{
  "num_key_value_heads": 1,
  "vocab_size": 50257,
  "hidden_act": "swiglu",
  "qk_norm": true,
  "init": "uniform",
  "init_std_down": 0.0,
  "final_lr_fraction": 0.0,
  "batch_tokens": 131072
}
MLP neurons of a small language model. Each row is named by its layer, matrix (gate and up: input weights) and neuron, and shows model dimensions 474-601. Each number is 128 + 24 x the weight over its row's rms, rounded and kept within 0 to 255. Numbers have three digits each. A neuron's up and down rows have the sign that makes its largest values positive.
A block is one neuron, or neurons of one layer that tend to fire together. Before each block is what it responds to, as a language model described it from the Wikipedia text at the highest values.

Description: Preposition inside proper names
L7.gate65:165137135090155185120139137129135143156126152126104155077134109078065130124112107123158114124172107125153124136101143149151154133136128106119171100144114103113131148126116157120120132112106084143132162153128160154114124147118160158124100078073147132144113135159106133134126102148147147095104124105099157129120130166128123148154122126131157155101184166129106102083115152140131126168168
L7.up65:105114137109138163110090133168114156100154151132098141101130122122133145093094150098091176146135131144133138095105115114175131086127145111161133155119109121113146130183087140126114166115130121095104128112147133119104111133122168130101078093077143154124115129137107164184117104100127067110123123094113162140124110168111138167144109084120162161137165167128125102084129146118141136125109
L7.gate199:150175136132100155086145119115099148143167147147137146093144109093129160135122107150121110125141120118112120163113115095128105097113143085099143146137115095071121109126077126095134082098104109120118153136106161179127174153152175142155144071099103145139117125175114145136117110117132103097081125085136154133140150161135098123123095106167139167097142119123138169115107155130161104140154
L7.up199:100076160125130152141100124156161117144140109087118128112085113115084113107141115153142119084098107127126122114094098139115086107152077133090122094113086153097165075147068140109139062097159110142144068122103136181121136113098173151119132149111146162125115147164145119122107153146125092088098123120132183108131114133148142186125139154102155135136116123125117107138109154104117127182139
L7.gate319:121137152098158129149126118113161124156116141125129128129093126104097107120180121144124151143115082104135171139104175131092152160150112114109125106109121164122126172169127124116137082114124129162136149130160122137146101137121153128137118119112147154084134128136089106131138125093170161112119137081115145113135141152088122133128110175144104117099150121140096117117126180122144137122118
L7.up319:132069106090149133173062094150156129114163113119139157095118122137134142114148150086078121155124121150103119122159151098104101149113127099163103151142114091132140139132137119148165128120107141106165123141161124108095158103120105095135114089094147115122144111159106140154139148121152103110149137114097136103131119165102156110109150138148164131143114161121132109074124130127147162147133
L7.gate515:120150146136141116146121166148113104114138145095130134118139129140171161193130119105102125091134108152104137171143131116126085146140128148131109140103163127075158140130149097123137116145128100147117156110145165149159110125111119118077126120131120135135084102121109113114129108121174152144102114121151118125121097071148131147106119128121117105103149086151138142125167151157155109125091
L7.up515:143133141106187150115117148094132099108158114141117127150111153115118128143133098115115079123122128161088123111159117102132125108112122170178119107125125130108157139141151109125169147144136129181115108108148161156195141157129125118107155099140097108117103126110112153112086108123137136093122090126162127124145093117150141120140119107115121117125122098083132111174102141130139094139102
L7.gate957:082129161111092155111129099135146138133137120107081083069119155122103158108103105142123140123119109097190123146193127099127131092069129120083128080159110126127142118099140104142092130148086114173117107123148122172147108137144146137133112121113132177119080101115115130112108094109150143108101109081107123124115156146160138093126114160124127178133146104141140141148084164103169104120164
L7.up957:117161134165135130127116142111129134110116105143131133112082129137143100120132123126106139157100130138151111085128102150097178147103141182153100150180087095114130090136109137104112125122078160096081092075149123114179138158139128149112152107110092135139107124135112121157102108111113174104139109149085130166105166139146097106138133109174116143138119130117161134158167131113145148125186
L7.gate1013:112139106131127143122147119113132167166124102134174166117153126116088168128171113135113155090107120146131109138178161127092124119162098139124093160089155106143150146162113136082188110091108114149148109175169149142163158175110136141105169108088112143111108124107132097150091130116105135165119143125106165139181120109128143118097106170157117165165119130095153127126130142159166121148137
L7.up1013:146206161125133127144085105156122097110126116133119133119154108150065137113118132140097161127170158091125154118133140111145119142129133080125154112102116123113115148169144135089107132093109080173141094104127182168120150133165141125093149143146150193115118117069106144116084108142143097148118105108099153154133112138139125140171117177153118127110169127054123139135129150135141134138147
L7.gate1347:122134141096157122145139075136138148110104150132158099124148144141123165153173102151134140103121122129127133113128110101134140143140116084150090107108157121131168096161155132070123100117161105142118148171123134123116127108142084155133087081122133159123103123094096072151116103113141181148129091110148121116124111111142153133113089146150121155118137140147145123145154131122169120128163
L7.up1347:107155143096181120128106104109104142089131140165126161116135142121110117166138138135138146152166140106060159134108133124134110105127118123169145152118123145128159117150149134130120125145159113140104095141118137130154137118134133149109168152088164138052098119126099140109154117148154079110132165130121135092108128153157142116121120158160150121112166127160131086139117127083090107084108
L7.gate1482:108104100132131114102120120135122154088142135118138187133137118114144163123106109188142146111154123135145132125145140132116079115156124144179140118115150119114134141104088110186169111133146118124152149138117148153109142143150141153169131122129100110121122115153076114116102112093160134109090110102106141146129110123165128101139156124151120158164093130123120144106174153154141078137145
L7.up1482:151115077119130166124067091131141186134095128156117122160131116121166132144148099149116106146121152096145096128153138112119138172119140114160101110117097126142146113142088110121147117112124152142096129101142119146124126162093145154140122091109088132086094114112126152135118157140116127175127106150133142119130103129163071114129105072164137125122076181139129161129149156102148134154121

Description: Multiword name pieces
L2.gate22:097101139109132092102125127123142153127139125135109099150136115062171078124141166153127136122102152121139145085136117167153125167160136120165127162155097117069124084080083181147114140123100114085121138100138111155138129078108129157136106124093154109135170111113158105140153098143184091115100131119160164125079112126154105103090147115168100146071111081093139136148132146129116111099139
L2.up22:121142131111158128151094123140102140084092119129186154138121144140114126138172144099130063115137092184137178160106126141122122168093069155138088133183131152111122144113140114085113106140121100131138141141127146150151128167132168147141129131134105114117102115180118110139098128172123103154147117132119150101127103087151157084146116143138173165077094141129124156107118140180147121116164
L2.gate36:155131122105135171074123099117145117113160118145107168155135125128084128136120114110122105105148139151168076136162103128109136105117109127126125143133134122143144112117107104101157109154155085108121147133117120171106121116150162138176118134075139096137096120067141097149142106112128153164158165145117149172126138133145150081135145087136135094129163107095098123151137146101138095144131
L2.up36:160155093100150138101138124120152129115078136143108103138083126143137168080170139123082095119151150173183072150136120159126135134118092105101141144108148179114132107142135141089119125124146107090126136127095090135120105173133161138111077091111110134139101097119126090127127097115123150140154107141164111151123099126085131097123102077189076127089115127151140094138130132134121137133095
L2.gate104:146098103115151148116147101101138115074134156121128135133119129158076131110159143181109130110132108130093131113172120139140158130139091143120125120063113140124171127119145103120119113088144095147115124164131139151169117149180161177111091101087134112138143125169150108118097100135108145137091150098111116132124117137119122122107122118168158113084149170139102123099132140127118132115114
L2.up104:144092166134183142137117123129117118121156162130133152125132104136107122102115130148087110111103117114142150126145106126113141072178119135149147110092124085155143141145168116090151151116153127119138114172144130108101107148154116111107097131132173109129118167150104116131123157148110143151150122134151128105155089102086156105157092143156150139121138150090117113102135153109144145127132
L2.gate311:163161143129123136129095106112149123133100121146109118139162116111105168106141127140138145162155113158165112115148168157108136149152118125142124142134104119135174154121117155111115139110109084116096107132155135114103128135095170143115045110104154162188175145148132102124116163130136098135128135106111099130160138129146133175115158099149122140117140150104138144150131129118139142119154
L2.up311:136144136157102128133079096117106102113130086157131112181163128188118175122187134119137146152118112164160143091149140086077107108149110175112124131131131122129142183155138124089110138122116097139085131146160169102092142129091118084095118129138131161160122141173150166121115153121129120143158141155139105098134112128139157143157127123122149104115109178141104123117131140134161130157114
L2.gate374:128169110173142124123168109134135132163128133105151135121095105127122149115164079119100146113120165171093094112123134146103117132141132095106119197126114123101129143105092185110152134119129123117146151107120186104109153136141159123144116129118095153122127131117092116122116096168105095101120112122114144165126119147105184136135117082107152136128161120113103138132117117119112140115141
L2.up374:124145126166113154166169106137150136112130165135142161144129117159114164110148101150174165086129136156107127148146159175131155091110139112153134158112138129128124171128095140154153173140144105138116100130138130131115138159132150123124102119132121168096132145145133123100128113146122142145150148117125164137091136104137165113102139109146157124084149112084150142124132153147114125138138
L2.gate1028:175105160124128108106177160123140135135133103095086123091103147115155119166145122158136149107099130100140106095143148159136125107140115148121122187163124112124137090121162146161101092102128084122105129130098110067137114106128159134165136090126134146098180126167168158112141105159188148089099129115137129152113088116113138148145154151134118118117111103146122140098136098127109128115139
L2.up1028:162090148136189120098119089127162122122162095131092112133128144158124137145156142143121137148054143091175151114109144169120132133109161121133093152096139113112144117090139136135125118126132106085112126118136127152115172107129096148135070148117145149127139189141159144140186100103103117103117172119130101134145118167116125163115101112140132079165133114135110119115102113131153160100103
L2.gate1188:131156141120142120156107097135129120096130130136141152100079128172108112128120065127159141110134137128135112159155102129152112112109124103109148128149136054098135135129131130132120109071130129142126122120159164095145176141142162139146137160102090133111140092134084124134105113152153142094142133138122142145120126163108147110137184129149136107123131090128118139108152165120122132128110
L2.up1188:106070085146139159138138122116145123156101089112137144133129125131134122140157151088135092082125134085129099141150127136101158163174163093115111115142101127127119134148120143141088102164123080173108112146082122091134100134139164114085138151120094196131121169151127157108081145116119156122093119103118058131140117133153128139121124128171126154134111135126124124145177152152137122162144
L2.gate1271:092131085142150114107137163133128125145100112152108159134155121119135107147160113073163138065165125117118126181103127131104146128170143154132116170118140109112144128147089167112138160131132109114103144129107117125105169099102153103096121166111145109090162139167119117125159126138153113105110155134117183105127084085138113117173130135084130139109128147131169111164142107148108144127140
L2.up1271:171176101139164127133097147101110098149106114144154114146156102146089099102143129122101152138142127155123129149087147127073138112143093131121117138115123172131096106143151107108094168135162109144100142114142102135124143148128153125101119118119155124093105124162123164153127157113132130139121143150153124166116121163130107164151133106127135139178132170170104088114110106100073085084140

Description: Surname final pieces
L9.gate686:119129106137115108124139128102143115146162137144104108133123123141132117158150084141129175128134123124090124135130156129124129133146154128097126112151108094100113116153125129145149091102131119131123113138147118101181158146131113094134155093154127098124101142060112117156102088180207127115128131106122114111116134120125137113153101172122132189108143108121120133101128056124156123113162
L9.up686:116173127089072146071145132138076150129165116129122139100131113097090177161113082143116088116148099184157130123135108108131157154134107118106157080104141139160126097125128125182121154103123137124121123152089139127111171144129078128164132154155118132116123157141110118146176148141111154165111143091148098115131169159126150109109173103135156137114146133099116125152118136136138103133151

Description: Slavic surname fragments
L2.gate333:118139109144117063110129130115167128122123150095110100081131091139128136111156098116127153146163081115169187153119158136159088128134117169091153115069114098099131092123133100212137106115127112140118163136102150147116130117150137172145093102094097159132101139095132108180106145127149115106150125121121147167080111135152099090141130170110107114138113115176139154137085137116167117140136
L2.up333:133128143165119108129114096134117137135106142151114121156121131124133155121144137136184119168134077119130161138168139106113138164137124129122114117110104136148134080180121123162122149095128157137129114115125110092089146164145112125129104069149109126104129092085125125107143157117170159127139149120132100110150133175120138079136137164141155084168128130132130121129154138125141119139123
L2.gate527:159117140076120095096104128111117166096152125134109122078138103131103162172122136115180116157086130144155123159128161089139101106140134120139148123123125080117105158118146129128126102090117089137147123171125153151146118130089163159107123151103126171143141141148130162214151167128107117112076107104130166140150128125134164130162110173096166111100122111127112129157118098164125102146167
L2.up527:121126095151150137149123106122120148084176160124128140084118113138115131124105102150168141131132101133094117153176174103173113138107091101149102125105135099091147157131162132093085128097161097130103137150145104129129063123124150128074147138122120142103126167147111178172147123126145123090104121093113113127134096090144135139178123168107115148113173101118152127166083119146127140106144
L2.gate967:120155125118138098123117163101104103174108132139148124110144124075110144157133143150201134114143077098142126137122126131155148163094147149121168116148076145134089117132118109175152074089114128099132132157128144140130161111116161139150064124135154077095181107100146137156122100132166086109100113126095153092152128113157155129094139133134122119142141109134098092138135130172101073123116
L2.up967:084166127142164136070143130149139124115133138122091103152113142094106141133149142140167100107146110125117106108148129123140171168119152164132191105107127147132100162160114065173144150104158155136125093118118142145092103114127110112149125124156148128128147112088157147129119136123150097092166127151114097109129127100136183109124181142136108147158139128138121105142120126140104104143118
L2.gate1105:126149135101158154119133143130101128129156108130115133097123119120102141177140144110202114118113091159095132146168130140171121147150145137110145138135130148116142110127116130156129124123111125088153145150107121167168149100136109120117119100126177104128126117145139094175156169120127136115125120150137170172137132108148166091088118114104114138165110099114107147131149151137156144128107
L2.up1105:113115149117152132105125107148208127100135136132156171104157111148118140124098119117103116118148100146085152132123127071150120088161088108149115126134144107089165101098123110109148135116178136158150139117119107099117125175086152160104109117086144127134076129144123152096111157149098146129114161138126111158157143129149149132149146153096094107106079144114134099142118128099172096129143
L2.gate1144:120176128145138147130101103140129062144148142106121120172111175102135123103097124101147103117137120100112092149118102120143115104143130129123113097119111114125162133140112112093107109108100146147091100143160125143090086150137173119172122109142125131075139118123097131144146082094144095114117130130134088080103128125136118181170100153117144140105115131130136157092150189166110144163110
L2.up1144:160147156109126171146110108157092128121083123145148144132171133176126141107074139139152093118146166148097140108096106105102121109097141151150123073119149123155142102126129114109114100159156130103134119117120109135105137141099105107090107152115126123077124162122155127136124168103106134126109147120129143117138178154104134129147118101123152131159108138129113143086163123110134131117100
L2.gate1514:152126137103129146118134139098131104092142127098070160127160125073134118095098124165107115141113146083092168123133161141168107139145108094159136147122074130123102121152115118144147113109135127148115158130099084159142147110133162138143119111133156168074159159128092141146105150131123094118086145140135109143100090125157133114198128123106130109097165119138178100127125135138118104135165
L2.up1514:113097128113123130143134149112177092123144114153115171138143179074113156096102113113126103132147118091142118087129144155104124113132137122116169122107102133095122123133126114148120104146120136119112115151143151139152160083128143129125134132104157126122145138153088135169186126118127103130114092159111124113105129125165173136176134131145129133155129158126114147153134110151123098154106
L2.gate1627:144111132136149141122111096144129088111174145169102141118122129144119128124141100120126125103100123139117122142103099095096111139135171140133129146110128098089113141155142078143134141115149143151112113190139131091108183134130123149108166134139141098124131161140109145167135149111103135163121093165137102121114083169138149101129107126072114136121107155164095128086095137137102121127159
L2.up1627:145139128151097116074124131150169132129166166127115092084134117119085086185146065121092090156113102140143092139130093099142095137149160127145133121121128133100130111160111124166097152140149123102135100152102133107122140104140098134090138147122126140155149188104128117134110129145144119125124151130148083082140114139140095132109160146124108115131115099131115137134142111154121121126113
L2.gate1638:107089140142130139105158135139148114134106113124147119118147127136142095140129103126130115164122119118150103154119128115153175141113113168092138126120107115133145171092151108138144092129109109122140106097111104104092140106148134140146085109101098130112142127062155130128133118104128135127119130166088175119150136132140134089169137117105112126129138111158116189151118131169158097144134
L2.up1638:117134159111093178096132126154119129135136168108144149153112137164097165052152118117157133122155104160095128131171095117115153124124139118121155143124136110114129129128122138102168121136151136137117113162137116109125113174137136097178122136106167139122129111124135109101164162136085133147154104125095125134158153123129119115143095115132111152140118150149121141126107172161192115129137

Description: Before a stated figure
L9.gate467:139145130152123108119097134136097152088138143133109119131133169139107106119181182152123184105122118085119143118100156099125123138098141143125156127174081081137127126128121168109089138087112134101138153127134131116119104101129132148113111135106152111105169136154117156134153090155098112131107121122119141147118145118110173108050146094155131066093174102125111111141142128129143079133164
L9.up467:130162161152139150155100130153148138118122146128123115072138158136138154106167123153108132110165123142156114174086141103104141097110121110151119128120155130124148114127126114104086131106130103126123133102088087170103121098171137122124146123103135147122152114098156144162158136162103148111117114089135086152134096083132150189146142145084117114151141116102131128148086181097117114154166

Description: Of after nouns
L7.gate105:118150109142152163139119098145116104129092110120143149124158095111162135116140132134122133109172092114153125118122124132140130110100130131165126112131084124147140143137123141118100108140088108084100070150105102144113100116150160118123110096098103127119124119139067153126129104122144109101153105122144149110108156135086122157108111152114151105125161149106133148096170154088128134176113
L7.up105:143158137141117137138074091120157079108114133141127131190134146115119123098144130124145145106131096077149124102120069146150161128128149110126115135136111146117164125124123155127136144091138091108085148128148087156117141166123135142147104082133144134159118097154142170107142131146100098121157133115086110160129157126118139138094103090156105127128092148116120167125124160096118153129122
L7.gate559:092140134143168127118131146105130104086141121129145136169094121146146091137125146122131147095117103114135113126149098139153136132193121133149104140117134140115116119137176197145146081098148155115125085129108112116106108138136117154136140128167134090122142113175100143146161106132166123117114176092125117069153165089096117153133138158147152090107088122117136095118121121154122125171118
L7.up559:141127077139125147159131166119161099138141138130138102150114157111086116158159112132106134109147094109130149167146115123102145165117118121175122105106137087133174147111105129113094117124157111107149113105149097115131128109152142137103119107109125099102147101120082186119136119170129125146071125123124104097130180147165123154103093146139116146126145120135105105133146145156060097106109
L7.gate619:074153206101116144117111138113114113144137107129111165126134121155180123130127132162181125133132130081134143140111099141160115114083150099121163170084088145151126156118154196120143066138115121155135119125166128147110081135098120148147126136149126159179137081106065127110130141159105128139142120110097154091168135117121158093142129141149123132143168137100107090130144115171104106114149
L7.up619:131099136150133150144143135109111118117117147113124129111132140147158172138173169114125119171095089100111108099103124125147136154118097137135118132129088115156124145129118127123115127130112122126082162138103190106135112174072118110116072099115107163111141089130163159156142125080141165109121095112111109098141125161132122100142148129143117192112154080117104144156149091115133141159113
L7.gate1024:118116092194128127065144169113092113140111117113110157140075106095119136138155115130156134102158142175136191152125154142116183148150169107155167120098117105159160096140126140101154148060129149117107133155146145148135128124111175132128158157143098120130188121111122118105116144122116111131106166118136121152093117156102144158108104111155129134171157097152096129123134118179147113153160
L7.up1024:152090143128120133133128162137106118111138144120171151079121117164114112135155148137141165142118115165126137114144126109112107096126114131173161146102102102133148146128104133105126127147109129104131123109097131107119112146143139130070112170139148112106144113164125107118163137098108155116129134135156108139132121146141143173139182134126122126170138131137144126104132116141143116144179
L7.gate1047:118129122079119166142114171158083148100105146114115132154107154120130129128107160184120129140134147064110156127137118131154146104106142086131120103135106096099131091097111124110089133108087145165152124125112099180134142167150148164160085160135096145133133122142109136166129146143148125135119137092108125179127175103142100104102148130096126136105116131150130156167120154137113117103145
L7.up1047:165134139163148116139157114098088148105123147168147165137141153103124183111146146092163131163111149082152108109078120121113175143117156144104152100121182126118142108145152167134096137119105096158150126140128145172109167128125095177068116127134090137149118138172163172115092171139091153128125113112146128166158106125134112095136161084136098132110142125120081132117116179104113089115129
L7.gate1089:165123110145152093120118117072147128138101125155150124114133114143145150159166128134143090125144092141168083157150100125146144107158078134109101147125106127143176099123147147134139127134139145084151146125113155140173123140138104118175090103105162107127102150144139058132131113138127124116132147125128114164106097149121166093075145109109154145136102164123133123096111146164158109143116
L7.up1089:144071122122140107156112135123102120169135132195132164095097133145191098106153143147182075139098121061135113131144132110130131096147136127148092133122115128134171109148112127119127118101164134113102117118075126117147131135154108163146145124106131093142132150157134158112144082150137175144162152112120117150111088108117109107105098116107124101107085145137144112145132126131182109144123
L7.gate1299:091162144140131154083065127098134148117159131162155168163105109103122105118134128182181162111122135123172118127129153107148130133145120137133121125122141138127132137144157100137166156100153126141137108132126149111153146114159110162131097114148094111111139091149094147124111126138137182127106143137153124138160116144137165132131137106127137133119121172105122168125122185128085114125172
L7.up1299:104138113107123103214102169145184120142093128121157129149105139141161071134123148110140186131101170087127138139105146131113137130137094105117136090136146129120157133119134147137099120111125136135116132124143115101097148155151170149109153130098110110121133097121136202149068128187158147132123155129070103157123135115128110135130121125126148129146152172146136129124148118142082130102110
L7.gate1377:122117145158145107122141118113105096119095163078121161134120177124185152116122129093137126118100129131111128153105120118150114130120145138154134132168102183160164086152106126094154126103102120103090157155141113117105114131101163103115116144103097133085162069180102131144173108149142125098113158098081123132151169103149182145154124153123155103114159109154145158124134167146106126114138
L7.up1377:129100128161107126123129085125097138140115096146165113101124128082121107133136138129138108104163124130113149165112151144125176113161111131122101158097158119118121146110089090123126143100101084150138158111118162128122094099132080143143146100152136130134103119106088140181121135107150178151131077099137107106171111099112147135137174135118113105109152122096120110139119152131133111107156

Description: Word-start in foreign titles
L9.gate398:128112139105175129167106155140135108117113134122119115122107122097115153115142163108117170130138107158098122108154164131188130116144117134142136141099144093106170119124133116117128099113120141191134118137118159150171127127140130127106141088090114144112101136151083125139099118143148125118109126087070154136133120098153110163104127083140096138128108125119153143135106150129146119133114
L9.up398:152139175107151161111123107168122110113082110126140155106122125133176139147138098104134118099108115124128162128105136090100097088130133115148122125124150107109119129130111171116150101132082168132154113137130097161102120132146153142104142158104097110106111104146163116113172142143125134106126124158091145102123135150085129158074151133156102086156104073094151142125119138137162124138130

Description: Surname word-piece continuations
L7.gate56:134172139095130131144121158160105096119166106123064112061143129055144114152144111174180121097128172154108092130100095109141137114126151096145118156160074137123142090099124134144155135109131120124157131114131117182134105112155102165109110102145125115119161124137111129120139150143139097098113130138156156124139146107194111101086106130121105143164114141082137171143152117117106046129146
L7.up56:129155150158103126120100121151130140146155138129095124113093142125127163165098096137103122106115114147115136123186122133120100143137154133080137101139151144125119106172169129120106123124119124211104133121081106134133154154096118126120139112100082116142128091124141136114126104124168184142173130119091118150128140122120135137107063135126109158088106112164104130135124087098133166111107
L7.gate235:134141127137148130083102134111111132128152086130120114145172111121140153146113069102097099095126099162101098111085107094122149129126157107104103085180119115124091116129113154151155179161123129146082113170092122132144110113118110115122170126129139097112125121140129127119146116115170112167132115117140156057167147139116136089126101102147145167102122165144125132102142138140130165143122
L7.up235:104141124124122071171165135143104129159098144131175154095107134118156113120117128140112141106112135155151130189167141064165159111148153120118130095141141152153147116141140106142118144126160169111153155116096174115138159065127095131137151143126122102145145118131068108138095090139133161144157090135109133120151101130123130131106133123126113122117134143113087156135146122140101135104136
L7.gate247:118129153113083105099135183156194166115135133107116150157131136126131093107116149148121143112152114154098148133159120164139123171128095103120149125138075079136133103140125127109106143099074158167098119136092154129133162141129134108139124102105167130102109121087111147119151129136149151125118099121130117148137146148162109110121136119128115126129159147119114137175098135099143134113146
L7.up247:111142141124137174125111135153096153104118107177111146112181093124154117155108105133130132149115107152104099092180149059118091113157116103153110111124091103100132105137116139128143142122112163124139119140141115138146105119129122151131149131146135150144146115166124131086144127105129145112142130116128144130158121144129116143143068104125105106108135160131143106127094117113139118059109
L7.gate295:135140152128115111106086102115111138148133108129103112096127117136139123142091104130141122138159127121129088111136122117145129085164140108106115111148141127138118117126084085130136131147145120114118133106096120113127104171098180131182120103136094119157135139167104139112098153115153151143122144116139130176118116101129122092203097154121083138088112168131143113148116141134169135149155
L7.up295:111178140142072110087120142130152138159153160086114152150109104135105169119099132127119157134161131178097084141128128119151110142107123110129118112189104100121148132113156141174149107134139096132067129167148143107107118112098103167127139135131129184112138116158131054140162102076100185121146105111114102095105137103131124156114119149134169159108134169177122120135171149138180136116198
L7.gate433:143167098112175137115143135117135157129144139121125083120103147167096139118105166141157111114141175128178112079148104111129122142173173105111128121125103101183064126143120134137157104127104109139135151151080126184151119147119129133157100117135139119102091134125141116130118171097160111135137161131153145135186176106144140153107103114127120115155124136091162109106138107121155123104113
L7.up433:148135106149120107147170146114102127161129130138129120075120099147087108106100129138124138148130134128117145158166121169146176153099145112165113120188168152127124137123091112096148160121100101100156139104162100121144152117115116122123144141162144096122152142138149115104099135091128178112103155126146139159112145073097073135148096133138110151141145128102140138153168177156161139077112
L7.gate1072:151158165126093138115112153147101101172111153108157112113085116136147102144124131157148122097116124154078166117129158120162118118117148118161175143140145076117167128159138117138071145131156127156136167133154134091149143171162139140131148158145128109132181155142141106129115125153108170095136148100144127118173146086138132155182134143120121163129094137090139147093161120088137133101123
L7.up1072:099148105140107110115118115134162105143162140129152135101136129123171123144131176139123114169121137147137136119126127119121135150139199126158175136154169086161119133146132106114116113132130153149141182093173117130169104174125097127129164124134150122139148153144153112141111123145102175093171118160157114170101144140107091119107114118137162158176096137127137117118141150133119113120100
L7.gate1669:128143126141159091113138106130143115168146145129141143067133150112137128158101129119141116161148130166124152134099109084102098164154150101143165105110123164139090117155099068110076119125075089121128147141128139151116133123123103140157156147079132130136131182145108137121089114131125108098063104122101168090103123081125139113181112106119119113132161177114098158154101154121171129115137
L7.up1669:074153138144103127118167129092133129129129104122119123140130120109149118140160100104128109154130099177143077159102155123144133146110122114112113134126088149151163150118118070165139129164107137120139132124144176109173149105182115137131164125125147129124123135129113111137154099145086090094170139135157145118149144096117107067119103163129114120131123132087140138123110123126129192151102
L7.gate1699:118165103086128134097118141098103115155139132107109124103128148140114142120110108104156121145166130148108109167129097094150160136118170118139133112118110141111112138117138090160179122130084140154125084119124156112113119127141133128153127093082133107136177127110124140088146106135142122111117101114144117106179155126158129074140115165114112166130184155163150167115125147154144159131135
L7.up1699:097127168161109175094147087116138085129127126106124129136112129124143164119126144102134119132131110113154122111116098088125129113117113075092099157154147103141132138141124121111187144082109129164129138155132115176110105128135107158142103076138096130137146112126122125122116152161102127126131116099103131084117138179130154066162114125092090129165124124175115134136095127136117138158124